Part of a small language model's weights.
Architecture: rotary positions, no biases in attention or MLP, untied embeddings.
Training: a variant of Muon for these matrices, 454M tokens, 6933 steps.
MLP neurons of a small language model. Each row is named by its layer, matrix (down: output weights) and neuron, and shows model dimensions 245-340. Each number is 500 + 25 x the weight over its row's rms, rounded and kept within 0 to 999. Numbers have three digits each.
A block is one neuron, or neurons of one layer that tend to fire together. Before each block is what it responds to, as a language model described it from the Wikipedia text at the highest values.

Responds to: Given-name completion pieces
L2.down51:523499511518523539502461524501513517508497480526545505484470474493528469471468467484516511485457465496501503559492490467528499475511506485517525514535460518514548473509518524497504468509475514507483540450525487489541480482524508475477458495479471516484541500501548466512483522457502496464
L2.down63:454543506509468534508430504520492490483457521504530492522513464506478477516517439434490515532512572563474506540492500534512464449513521536537511488528508509477513477474485533553472446510463473484522497484488498505465481494561492512494483499512478503500495470539507461496479492486486521492
L2.down1192:510484485551468540457437437498504500486469486466471484465506501498545541473498436471501480461490494506500502535485523500514514533473517519472566534514507519499525518506466499600466489515458488482499474452516525495467505492454483533498498517499510504493525461505521473511489523498455524466
L2.down1223:523472528502477533534508472527503503493514515518522555530495481501521459462468544458521499516521517509546493520492487475512554513503500496520519506528496471513484439468489512510472471479494528492493474483512514492532510489471462478478474528483489520516509525517487452469465494485562556512

Responds to: Place-name continuation tokens
L6.down2:492508490468511444482476485475511582505517518485501512511484472476483490501508539481484504514520510534464507478488473469528517544456437475539501506479502503444448472484479487470465516484473437526494471540518493504454499522492447506505503500522512521467531497488523498501481506511531516512
L6.down101:476490507548489513493487551505482491542531496502547481504475525487507518522494496468526537480547488501475540487522485493505504474476474481568506509543505559521504505481506502537473480548496434522528508558501551530485510516542522508499525453544506502495495471495483496469493510468494497509
L6.down170:524509523499497496517539524468478471530546479478491526483493459473520481482492489473520499527506493484516488513497490508451513504480525474549477403515482504519502444539521525517476504509523478496480508492521517451561486524486503439497524488487509512516462509496519508501524457469491524483
L6.down313:487503493463499517512501481530501508544491555511536408524530506519513508502472503498530490510478503512504456518524534523495495452495492514482477447477544483491507508493543551497493497526454515534517478468484499476495475460433523447536474508492530475450458473495497540487500486507472496487
L6.down396:458506478483479471519492533505462466536520492479513497482500502469500498492516506519522508519536511494482470468470514530488486516510471461496572480514503519516513532492527495497479539529494497486463500503478510539501504545444492493525484507510495465461543506510490516510527528476503523507
L6.down533:523500556461504500488480473512508533499538541519515498468496443548494453506495446470511498476516529473515545500523526464483488511521549479516433511489543509495534542564470483506497477474541544499463476448488469505504485497527451523516502532468511499487537501521524478531488524508517525495
L6.down564:500532495511481558530527493511514497511528482496494473524519477440507501501500526436555495494473499483429467507516521484510487526495502517511468506484481512504452506509476485512519481535492534517515459514502461520479548514547480447449492540461488502476498511500542517469479462519506473520
L6.down679:500481471496489498524466480492484463521513496492524547492483520500506505547448533490486492517442540514471492462525467493471493507493511439495515447490501479490480495529515495516480493467424492445496506509484519542531503503481498488492500468455488495469495540474530466488496507518483530490
L6.down820:546522483509489469526484496491512496495479503493553492489535466483493511534504530474499486525501503504489482490487484515490510490505500516462491471520523497523523491487461493481503497486522527474525466493536454473493503501539507484487524498502528557503482479502475488520477497556511516535
L6.down856:472509498500482502476447484513513503505484501465470517511517502485536552499511517481534531523483513477493477520477497493531491515510507494492504517458466504457528503485491491520478470533548520535516522435494525494493494508528545540544494531503529502520508528491495504544542523505523503499
L6.down1028:515495524491494473565498473513503461491492488508551532481510479547490500513505513536485484536497516527525498478475463496511530480538467509515505472513484489511467477493490486510490461494489508510515478464497462523473505519486540481515428529476555503506519498496487497490506489551481467500
L6.down1095:519439500507535519492511541529532465486520488489510495459485505511468474441511437502466497542520510547526540502481522530491554516515512539515505482497469500495506496494508484463471490537520529482508513525492475500483451512508488503488535525478536469554485514513574497480489497470490542476
L6.down1133:472532473496501497491501472449459511515460512527476487421508501470509511501497528481514487516491509464471489496535511491511505493529519494483522511490473511502499503552473498497491490545494487483523506492464512518570505508469477491493522483520492530474488499476531468513511507494518519525
L6.down1210:487478497455506507468522496484491515509514486503514501464488454494469499545482459491503486535485513496491509513505501469488506493485459514501499511527507512516486498459523543445517488469506525540500494502518502512550507502509497514513494513479499540502555492498488460511541524521486513482
L6.down1235:513485524500447531547498538507506482502504463512475512478510532497503481485494428468474490500500515467514500511498462556522522473464506471457472526539520505507491520486490507515471523505481531481510484505473500502490535482518509514505524492485515464513444532512493486482464456530484558536
L6.down1259:495509492489480486516498477490445485551535503479470536499537515494482526483500455491457487487521480506514497506493498509499499480492457475486527506520516468480497521436512495509523521531506489489480496510457509561490456524492481497517500512461501500535511498538542477468521524504470454488

Responds to: Apostrophe before possessive
L6.down88:505493517534518477448482468455516478503503501487482467526547521500508506505507481507479490508495508487516506490494506526520508539523492445482468503465504500491481527487501489488510548513528489525500510515523486494494506538517499492506483508507512469490451495533501476504500519476473476519
L6.down121:472518515486520492512497498530480489518464527545545461556519448533498503534509467465509476484508518481529534487491507479459510525501549511493562497500506518494501515514495526491461503522467494478507504488512510503457523484500471483501479533509453532496498512533474461537512470496483483461
L6.down257:519503480545505482475518535519479480528483517502499467494499518477489507479465511521472531477488480530496458557520498511464490528508486484476541469480533490493499520478484489518447461504530512512508486490494512466506522482520478482505467530524511487488508489491521514504527479521477512508
L6.down287:479518506490489505497546524476500519500509506517533541446478483542522532503524542526469485498486503506517491535515538495509447471508540510439503462499534453441518508477526512528487490566521502496520481499488469466497484517531473495530508479452496530505506485497495506531502505517512488507
L6.down302:543482486491508517492489504513521551497469464509493531458483514493479499525537517526508453479492457491505508518506505496447489471548500491496446530523495448491499486517491500542512520520554491539499525512425551513508484517506492536475505448491498479510507484538510513456523504493502513485
L6.down336:512437514467508473491512509498515475522490517507487510528486464514549519519506462529459536493516493481533495534487486566504454472511483492506502447524514527514540508491501488512502492502476488486543514460486496524465515521495469524539432512494485509511497499483528478509538518484574518477
L6.down411:508531511482512500495534481491524507571501470495475494546492496468459485479503472502482490555488551469488499528544484499483525515505476487488464464502542463516469521448488525499516499471468471487517486496525496531503464498505505520503505511515513501512481509496486477466493512515492489494
L6.down416:496487508491446481458513546474506449532501503465489486518494500485531476493533495479491449548498507533527483474530514491470514501515557476523462451519488484502515487495457501549510471505520520463497523520474501500451502496485501516504482521488480493467474476497503506488491500507435505506
L6.down511:518478551529473460534499495501511520517471495527511495537540484514488480483487468498497479460529474496497485497464500489489477482490518493470486466490516516464511506516554511469501499547490546508531461505522519541469505527544509543484526527472491482515510486491507515514517456497498548503
L6.down538:504462457531479503501526453486508468520492499477518526548502508521506526489516518531501472547509491495464490524501480512536486503572522531500493504488513488460514455474511476553472480544509512527493497477503497524490460542497501504453478501498499488435495473471483511478517477509495512502
L6.down710:525482479483499529479521477541495452478526494526464456468490460507511488504512492522510527511499525495534511490501517497459516532518503453492467499488497482480532445472529509539522484498538542523522491499542500481504501516519476555473517495498539518546482499494542475477511485511548427481
L6.down855:502487510460487479538485483497527493512549541521472513451513508552489514485511455524530502514495512466551481533515490483501457514499474466499503515548512466483484517459511494486501489555505499490499447505484535514475500498505451461474522514549473497485477502469468534476513505510502454493
L6.down929:501490475510513498507517479527508464488502484493509490496495468552529502473501521513479462510511466530484526475521497545480527462480502455508520506473485507499481515511505506475492475450522481512516471486520468520481463537543482495503500488533514534548495494434497504468508533481517507467
L6.down946:471521484507524487484495508463483518506496520468469509455490434533483462488473490464485486563520482525489492471469516503498576473477466500490493508467492475534444531523504478472469548501485460529455509483471445433492518478526533508522509540491519493534512545505508541449546491530521496485
L6.down1116:505507507543505511503497521509518455489487441497518481543480485550478516480469488470478542450531513492514519495510475489511527543459503528563484500535498476489463505487469482490514557440536533509522487516499476509487511468487486474468434530515474493523499533465521515478507521513493480501
L6.down1248:461523485471513510444492503484516502499518517520463502497462530525523543472526508485485437481500555559485468485469487451490513574499429531517501504530555477494473522512528505504518559503499491539493473521480519497496496519526512526516521502500500499471505534490455491480483488429503487494

Responds to: Table separator dashes
L6.down203:492528497453459470519517528502472523472536485507483452501487504534533488487548527449495488526513493491514487488493546486523511510479486526446473506520485516542511493546500477460454503490500483562506512495472510566517524499510491490533505427504488488503436490502516516514478456463528499511
L6.down214:495493494508469517469462502481492473544540482499517464555514486522505523522487522488519476512530509507559466471483482512533448471487480504523518467538520462517509504471481497527510503501527508468532504476488484480519515500532464500506458451526464467518477471482503501522481496487505489517
L6.down305:531475509495488513460502507495517508516471485553455544499490479461539464510498459526567506465483531522547506530499517494474506520518500493519525476500521491489501482481464483516476500478486502492504509495498511458532526489472489475519479477483478507504522545488535500523523472492491488496
L6.down490:467499465489530516528478505448483520475512491494463471460531513475511523507479487489520483503508542488475498523518488515574519496498538500483485533488516489504491495491480475502449461485530495463496514497528483514484552486484482501509545510502520449529514570450496510513517534479513471482
L6.down510:486498547500484503488494473510514550508483492508485489493526496579504513469454543517457472511506476476452497479517501475473477502450465471474497528506493489466559482484495496510496477493478473544535496475456538539486489550470484487503502469499515540505546448532499492503507498483555487494
L6.down551:526471515484475516550487530532443545480521444548479495480534520468485506495476519521437476507492495496538502485492504537478463486506507538505483501451468519478491470415521484501472510490528532521497506544496464459487483525499534517510483530515510519497511490516503471511503514507491444487
L6.down614:479519508482549522484495541493511512509517540507508450492485465517491523520514456528451487514517509495519490550430467500488511542521498528510484466508510494477525500538484536527530496477480514491539500472513526533472461459497535507536500505525485501540515445502473505519519432492516465523
L6.down722:443487512471495554486467501489447525513480517453510537537487488471461478493478447468497525497544490490517448510479508538539528526455486521470486484535446516530525512523498496504506501498474479522472477531523484497498516486477496519494465457540506520465505502528460474487477466515516467496
L6.down794:496521503501543492481495504507474473505515514468474494508515487507496502485524495537507479509480520501530434510491487482550471531507501508506526464494508500518483480532484521465541505476461514517536457512484484522465465455461502495471497503546490494489475463459477474492551452511509478490
L6.down877:478467479495499547526482528504457510481489460525469456462541528504477518483470468488458459518487494478457510520483483543506485468530479491502457485501519525450477447508473538487490461499492504475487470491543460412496504503454552488506480474511483497510506525481524527474533443461504502483
L6.down914:539507471541526512539525545541499493501479503478503539532516501542451525499520470466502489533513473537476473517500506503489527469499507522506487507520470549547522512543492525520577486485476524478509489524516535514515507506522497544473493465480510496500501495532492494495483552537525498476
L6.down1021:498463547462498453530478495489513478478507512503526528526486529476504512505448469533491487477471512504479491544507481483514459504505555509512520472517473501488486515445488516509526506516473551487454483543525498481512491431500503482464514547490499488529462500513507539525473490456507519470
L6.down1229:514520534519517523459477458510474481524485540530490518558506519531474500464485469522477515482485508466490488531481467506490509515517506486504484492566452485544536546499521543504493525514511528494481519457490480516472551461523508499490489481481497494526485463495505575523456482502500499484
L6.down1241:484492513512523445489494470491487516465476500486475456463521449506510509545540479478518494508458435468499550463554495484497482519515468498498510481505471469505499473502477511508523513512487510502505546493508446461510520517482487510484484509508505510481497452509536473543498478424487532466
L6.down1257:482474509458525485512564511479500536522473528513510512533501503505472474503467497496562517487499462462495522522469501518546527521507519521529495505527488515544523532510516488522487525503526501503491471514471526486483511526464507478470450489501509480507493510509506522542471534546536457494
L6.down1278:485493546513520515492483505519481485529497505528499546494517425508522514467490445536479457497511478507500513465538504462530548516524490539489501527480510483497522500468504522504545470465513453491518500509518502517496465522483503516477558512525503458498507482495481498508528517508493500530

Responds to: Clause-opening function words
L7.down1091:476498461490470513489498537472494490490495523468522478517511499539545507489470476487506502480543520561509522503494551524492474556504528508510477457514524531532457537487492525511508467521494555480498487479480500477531488479509473484513499440540494514514537510486527487517508494521523538536

Responds to: Possessive determiners
L2.down355:492516473467499469505515478501537505502524464481459521506491535534507481480509507495493561487542502552537486510475454503545509500539519472521459506517557536477468534484485509501470494518497475518519540526512500511472503537497520503442481536534471519535497508485488483480523515491497481537
L2.down407:518515500523475501485506456490438526462515566489477471456541466490493485504495479525508518493468493529489529500509481457493480486521520491473467513474499519465476528500470505498521457502513495489504536506482488492448504498490497521489467530496485484503507511531508497490516483498490547485
L2.down776:523485523483485466501484502498475526489471555536529512523525509547516487553453476509466474485518492494536486493522506508521503519503479516492497527469486525494508473506470510535505456490459497484475518496495513480477475492489467492495468522527506497517489509482501492494474511483495531531
L2.down930:483532503480502494524519514521510521509477510505460506494513515518513530541500453498490511507474467475505539461481500448508486515558552518517492511503491508506514475485525530524513436500499493480470499490482539484540511537480509481493501500508528512481490495497501504456511490504521481476

Responds to: Possessive apostrophe after names
L7.down10:505487532505490495475513485530540452489489481477471520509511473530514482518488447505514492495482507528501499539481452548450479509517518466573496477477527492464524526532510516439518479470455486502521500474516535512477497496488497487500461559527471474448504485493513512528486469511491515510

Responds to: Place name tokens
L7.down230:548493506482524470484486436479484511516504494485530533493545538552510474506522523505541482524486463527488476513499473463500504500480510505484512507507433453471529528495451512520493460483471502546532515478508520529501527503492520517516507496460530511535514520500531466498505546536486505499

Responds to: Markdown table separator dashes
L2.down465:528502516515512482490500508512517541495467495466494493529469514480491498505530494506503518480504513517489485501502514493481569463475482517501469511513508495530491512475529510487517544496450478508516538497501491482513502485513503507479504470527549520469448524509479471519506515526500465533
L2.down729:541527472483482525465514472463497506515531490471503504460510509460481484533493500507489487501490480527567467466483469515533498519459470549498491459535509575504511451469474509536525513501483467499502488503490491452494481521502513527464481494477506500441478502526520489475474478501479490475
L2.down1040:495506499452500490486518495450485537503515528484522470486477482492498469464494485507529460511523470506513490487485498557461508474483501515517535478532558511513498500485524481514474544520528449489500470504475507511529465518467513501525484530511536462534494464487467470467476520494501474488
L2.down1204:492494521543492503504487520533500481468488479488515464461454509507480497527487493479468449509506501504470504479465479504511500516476514509535492532473501473528515506528498459482520494512467499491497511499512492511496488509528502498499502520537502500499477511496495464503442505500542544500

Responds to: Given-name completion pieces
L6.down75:511512425518490519555473505545494527503509515484495509482500526506482486514519539480526502481474492532459469537521459498523536461492527450453538466494510553471506461479485553486523504487492485559516495477507484517501496501487468496485532495471495493472527505460522517529478482460530474511
L6.down79:505487511507509444529503476495507483474485492474522527468492500513504501524531513508495466467495503516463495487484483527484475491514526524485479408507532470498486488499460525499495510486487489495501490471538466487508488465512491530459483471459459561526544473431534523467479509505494482531
L6.down87:541476469469493505497489449546537492496475494493467468508462533512508511486540537502503526538513540487516520491530468487500531515420441497507468530475451459500483484512515509490451476473518475516470494513482461504512460488528468502476516521518508516541510484511478504519477485484467500519
L6.down161:475487477455512542497511502512507469516534509499514534544455474541506460518502500509426496483516558527493481516487479524506484529478488501461485502496505509491497531537493544490500516519465501483517524474512482531510468482505471468493513487515485496528474535506517508459477441498478500498
L6.down176:524515484519513485495455524508505554484460492500500501506491524504525496509511517466575461507472493528512438532505485502495475499509509490461481496512540481497453513502538497516482492497498521484464531545523503482495488480515511499526554404493524514446543565468496523482504500478535471513
L6.down210:516503555479496513522484518475551472489503487492556506517473501526475492512458520498474485501460541488519535511525500524508485480489464543477531509446509468500517529458527457528510531464445447506493512452551472529502445462504519476511496458485464520505529467494514470521502495482506509516
L6.down213:480479456511523515468495491492524525522482507531561478521539455518477508459475466487482487520465508550477502479506526531476497472465484486512478479500512515495538475526474530531482498485495489482484534481554469484534502543480504530490486476460490478524475464537498459516467489525495519529
L6.down304:500559466465466453489490479486521517512549481516515500511511458530447500508488485442494536520514596489521516528492511486503468440502504556489526512524497525433489544471467524479463513539493518504517469482561487487505505467498507477477497497529530545493519522451500476542474485493467507493
L6.down329:493504452532507531488506496505466485500516553470475493496484484554517492502483498471473516472556494516507539478468503483460497518444496507500511464470494483494488493481506502488510509500452530466508507471474512421488510534503524486534457456473521497494461482475490512505448511517520540456
L6.down342:553494514467501506488544470507509491510462544504530473496537516515525498509455497536551488521448460533475532517526515539519488484541494531500450482482531499457508525535472495500460512510451479471465533496499456506470488500478511463505491525518445513504532479448496502479452460503497499504
L6.down445:472520529513494530503454531468473491489499496483514504496487480475533491524541459534518513502470526541549529505537531503521446512494453510495510513498528453474508505507513527484487475491487487522528526493524511510470512465519512504503481472497496510477471512508507478503507523473487475475
L6.down554:516499481483554506464517466459529461461469507497510497491480481458483453495490491489470453484484527491492461521475499474507509502486498515486513490507528480518437480502506532529519476506499477495476487470560519465531487511478486530538497472496514491465507511498519497532478503552477513484
L6.down752:526546489489482469464502481485522495520510523505522488511487484525458547536487480506496500447500471490511472540505517523481507460510521510553509445475484525499476473472524518492477460473484507472526507469464478534485495500506474511501489485466503518492489476525507493479455503493527505528
L6.down1099:513514464445507495510532505506507470490502508488526522521487512511476485484506506499502521447512545484506485483520529516474492488524537508501509476538456494517525533510507469501541468500477488512498500492531500505471475522488510471522478497486505519506533501490502494527459492477452484489
L6.down1189:499543486535499489491459507556482550512503485537530516514500448485493479487486505481502533522503459468496461523504452518513483500486508502523517505508508476471500540497486493467503529505474502544490472469492510518491488485490524472488510517439511536524495543488478420510479510491473530549
L6.down1239:548482511496497514502503502472476488499457498412537449466507543509458478516534517522516497492449452489473483467458445495473527497521515500496500491455467515474489511498513522507472508505527508498534444507540449527515478506536531523476530511494532507494495519524537505471510500522544464486

Responds to: Superlative phrase continuations
L7.down267:475520488489526488449438515482544507516553501487514538527470489461509522521538525509502466462511515523502470489479500525503500511511520443560495512460516495515508494476487502498508508506506515515446540493502543484476496483500537474495505463510478495470484496503517509499541522491490515505

Responds to: Comma after subject
L6.down21:516529539514518477553478511468482461507493508475493477482460509515524456459463448461511503535476543480479532503598514560511508544494475503518491515510484512514522482491499500516489520531513485499483483532548489503474480516550459483532510499490498525509447470518547538485496496549522527519
L6.down192:485508488512461483572513497505555512503513515490491484492540467481535538496502502490497489503489507511500502506470522521482499519487520500497506495495505480492484461480527501509517492485557479508496506471518465488513482546524484508470491529514508520560527507488515514484478485509502549490
L6.down197:462524466481525516484488468515459469506522507494492546509526542459461492533508464504457495485532519555501503541489527542486502474471454492525439505495477507515477481510528523526486495500465486545491516527522502509507461461506436467497496503483535531506552509499545541479533521480508439519
L6.down372:475491503500472479519496500512508522508473487502561505546489482540506480489482493479515516508486517494512473503512539468503513478514485491522495471502468521483494496488492532526502472484485527522478481493531526521464498539475520491499508487527474482533498537492460496503484495458522498499
L6.down451:475540522530511473487483513481475525507469506514510511530511507498521456487450515498460540509552512494539511497502511556471487494490458537501500488542508487478531483452487515479447460477530570520538482510501508521471483508451519490469474485489478504514541506513510496487508522556515479543
L6.down681:483472481542530499515517494473527490503502441496525514441471463503510522465504520471502532475519518505487501478511515484467532470478495509451513465487509531508514494515463468459499512546512523468480488524511573485476521479515494452511462553519531524495463534496490508517503491532534464483
L6.down718:511507545519432489518483490504485518526523506467494510533481473500464515545528475519489475470496486505514505504519490480520527470463516505446482556533488510500521493454513489521504481550473497543485499476491505489490526518523490501488548516539527498479489463502487423514521491509472493510
L6.down725:520502517518487541482474516523476459509480497522540550484510542469526465488502496496480516501514492492523476437515456458473532501496517467529533472529535556451496482461503473503509467491500522536472463458480493491521508500484501540482480529470495522529481495474514450503518483505490481497
L6.down816:539522493490487524467515502515490483481499496478446521552479449497471497507512488509540480462486509527483491486492506532509541521481495482568534510520490527464543531483543518478490551522476488526503548511481511532519492490491534479491479497528519518486493549441510485488518504485507481536
L6.down817:510519492489472531484524516462513506550460519532458518501466506539489484480452527495500478479489470478494520515549492504516469485514469484503497476485468480481521488512512486501478544526524493513493492473479500557485497541506496504535485491523491492519515504471505513520502504501497502500
L6.down931:534525519508512522525479459477473533476536487539531504471474516464539493514509492464504520473509447504486521507517493476482494487518479561494517469543535552461523476478542533508556452448511504513483500486492481483497479513528548553501528526497517502495522441445518493490504542478521502443
L6.down939:498495466479500492483516511528485470485484496492456492494477545499533500521521528529510500456508483541496508506511504450496469516477559490506521482557519492514458458517493498532505513515503494497477496495540503460452480460519517506486512450532509519510513542534474497533481493541486506500
L6.down972:538504494487550511478530511459496463502487549544514471471516492491488495455482512531502528470449488530493528492525489510517498484490467508507511514520487493521479460508519522528483495550502479563495459511501468503501524477487504496531487483512497529495482488477507506491491507476528535493
L6.down1019:501569501494479488504489523519506435490480548505530509493490494468527509504525480494496484484474527475486468496496503500506525540487481476506495532503505487493521480463493507526492513475469497517504464496501482505494473473487529494494485524512533546504517489506459502562494504486473519520
L6.down1074:574530493493504517463504477540450540497525520522535476492519527525512531515517504485515545498525495483480510474513502482495504465542495474477487517452500499489513505492486502454492478514515541506501498505510459488502495441469492475483479439465521503508507522540493522483469507515543503509
L6.down1276:527529456457503526524531523465480455463466530501532496522538522507541475467496493471541515469496529494480521508538494517476496457477507529516486498460498506509491456464497507476514515489531502509502498483495498477450504499494503485474482475497513474525517462501541472515496487501492523522

Responds to: Table separator hyphens
L7.down1033:473519520514508470529536528478532516483542490460493460469521499531521496546507484518480500500496501516472490458497504538441512479521523505469493545504526515440473476465494500472495516441454527476499530460527548524535443508514549523503491519494495479474451508478537521461471502504517504554

Responds to: Place name completions
L2.down15:515497447477523546474525512483471461503483434510489509490477527528425516487512515517482479502520501522514467471464506534516467453502547507476481505481531519515465485527528491499546490531551491525536499569480523523479518477519519545479567537476517448487497531493467600466476507553481491511
L2.down361:553447473552485536473496506479491487514513505515498494486500503497511547535503489496518450551509521492466492491487469496463484508530500468476503480520481491480544502536491519482459537481499448501495457564518469509516438480516479458478533544461523500471487566489484499491502495516525514467
L2.down936:467507519542524509534502488468523521479503501499503497491473506499479494499490478549487480525517499506493491454489559498481498488469519525491514439503514483484538501480521494522516524473530477516553510523494501511486498456514475484484548505494452541466516478505483460497494508545485543508
L2.down1152:546481487489461482485501477457492471531490466492522468460494520565442492482478497513501493495510509484460493483502471550487479503492544489472493496499507509484511467494471503500489518483484473519484488527492510527442508455505495494484497488499515461513473483498482482481466496509516510535

Responds to: Partitive "of" after one
L2.down106:536493494532497511509473478479516486458466509490502494453487506435482494473522496534515514512516496506507458483499540481503522533485517477491503504480503497504492523474527563537491510478496507526554531476490503507467552561480510502449518500514491476470499489526514469477507499544473545534
L2.down163:487502465486501472510510476501523461516493501546488467502488506493496505510498501516587533491513515478481484502455478549523504471528509507504464466485503488491525474521501469474503512504504544540468478477501491486485536563501503508518511478463466495508478531487490503476525477505507494508
L2.down442:536508489499524472526470471533498552495532509485513520457523519507522539490478521478535578466524482500559532546492535508506453472506510505454514520492530510482541483493434494534521486503480470498518513482491504492500519504461502553454496494495510470500521489516548503454468497482522524516
L2.down589:490515537484483493531537469539518524481492529509552516498472477507534484455504494523535477545490529465441499493511513477511490514515473496483481502511507501524523504488480471431510483480472505491495465579449556510478497510456495502474519515504518476487543488447516499498442501509486496484

Responds to: First-name opening pieces
L7.down752:508517486506485522516494520498519479512501483565538534549476511477479444477495482526488529523541526489491475481538504530478481488495516493503484494478464538497505509473458486460510424468490466522523518486547477538522506502426517512446477530501472527506492506486511483512509478514481519534

Responds to: Ranking/superlative function words
L6.down162:507495523507493512477458519498539479503544506524504492516509524483501528442484510502506465483469490488487509499510466490488545481494463480523488497499494513475456491511486501527498522514494520481486519540493487460470537442505476490479556472488463499518502562504513498467493485537482446488
L6.down204:488510502481508461545479512514517486487470537522471480441474545503473491494517505535489469471468517499500494486457492513505492506477510483509504491533472490495541506546482490490493480453517513481479495511521497535531491528548468479498473474526501487477486536514496518504502484471514522497
L6.down216:514513526525497467477498537527515533499500499513533499508521509509473518549480510488551466502522431484513532484518481496483505476498446498460535510502485487467521523517530508485504499511505507473526550527486510505533547498529482492474508495488471493501511513508522503496464472498480496485
L6.down221:493509486510519454484525517490503512531507537543478495444480514491519486530522476463526536515476488475522529500460498511470507514492483500538478540541507495492486478487485484474503467472478542520472504514510477500525463497506517503515532485507487515452504500494494487526515541519478485533
L6.down226:515470521484514521520474522501544535476495455495481490463529499559517460512508487539513477523522494531489503495497491500517545508510564471494500484481490536484488533511483483481538524534484479500530465495521511541474508561477477510504493478521491542542504494475508518485509462529512487504
L6.down347:461505492505452495514480524537507508487503518480514485501495467451478527531483479509472509477500493479518467552466494478491553523489497527527519496513447518519486469504460474498460496538520524546480493529531524496507518463512509469528474484446495507505501462470533464496455471514502507529
L6.down379:536518494529486525479487536455490455505501491545470503493479512452538471486493492522474536499508483447520465495471504497490511485484517483463507515514521512495524525495478488482534523495486503476487504503497475478504486494551500459436473491502504443488487479487530469477528514469500513480
L6.down468:498515475503495487537509504496453540480529513481497502504491517504476506462474474520470501461533527461533501467470498479494473489482523493482480519498517497525447446488484483512501554496485467521517507522486518528553540513483488512483501508489518469511509482499506481488495503489480491457
L6.down577:500570489523482480523496518512530503474504494475520455520527511495528481521509489529521516508547498481504477519507536511501492517476475544481468520514538506552504492536546507463543530477487504552532482537484510513539480511541500549493543502464476487454482453480520481489514484518477471519
L6.down637:481463508508505506487489451493505469510495438467519497491520495543499483495462476510519496521521501499492508519500534534501450491520480450471509506466508508450498517514511508515561507505489482549496502483478530537487500479513523513466539474518481511489493487486532491490504455525504483521
L6.down734:498498487484523488495475469557490454497501519544475511487485527487456471522505575500512526509487547511482511499492498538511489532528456488498515528515483505499516497500480502538495539530478498526485539487502485464495517528459481487502485499501511446465502481463508497537521498519522519499
L6.down769:514499533510492518502475441498492474464503478479499529482526504518483483486503517491487542523506489483532465545476457515497516472477491538486500493536472508460485497492488470490519479529538513501519507522458536481536536477478494524490508525466516480526468483464495547461567493503487462501
L6.down996:490447532436432494479510516499458494542477489501521513503528544486511498490495481508478524532494511541478490544515527455487517523464499479457513517515518504475466512520479477555509539458469536526535472508497527484510513505502516510520472499511497516493533505490507496483510453489532504479
L6.down1037:462537486529505468544528469524495457513506502498543504486528496510528487531494481554452461529537507506474480503501518512496553490498484495427488476554473525519554486459510531548508489508475529489495472495524501478506494489512526491511527483520478508501476469501486526479507517497526485520
L6.down1164:537458509519547501499490474469516469506512496573527492533489529466502500494474495496505508525496510481528490499532486460468503528496474468535506491492551470525466549501487529529472532476505496462501468521544470504531454475489512545475513553513592497498524495502530486519485520502484481521
L6.down1198:517476511514502466494484515531530511467509519493488542468440516492460505493565512461495488461473486512499512489531491483511504480502515467492479468494480557500472531471478454497501522523474514501534495507541533501501461472485506521464527585473517545482456505520522468493511474531451513486

Responds to: Clause-ending punctuation
L2.down244:464521476468492487491514487534486551494519507496487490473514488550503487467499476462484500486495551503501440451533503471530487500553454497514483486549481525518519518492543518508444527553480510492470463473526489483524460515479464504476493472528545474506474526478516526519507505448494480479
L2.down885:504506493534512466522498478498491507510533515483506488516513504527510492477509522462492451524496487526512498509484525463496495470534510465454468479519506514513490508456502485473523479500496503494514471505540542498485532536464509508491475507515512528491508499517504485485506546462506520516
L2.down1127:530516485498494499535484493450500543513494519511484475509457518511509487463519491490463487482501477484510485468499450447552514516499502455477475517505515503474465537522513513500510525509504483483514486535506461524471486495473493506461477473506562549484484505506489471546489535437463498466
L2.down1254:495531430481483488493490559512506556523462483472501528497465488531495514484518484475457503512538498530504482491501517477477505492529499491468499462538517479553556475497494497519478505507524505552502479501488516525522488507507482508496475525506503478440472548493510534500507502499504519503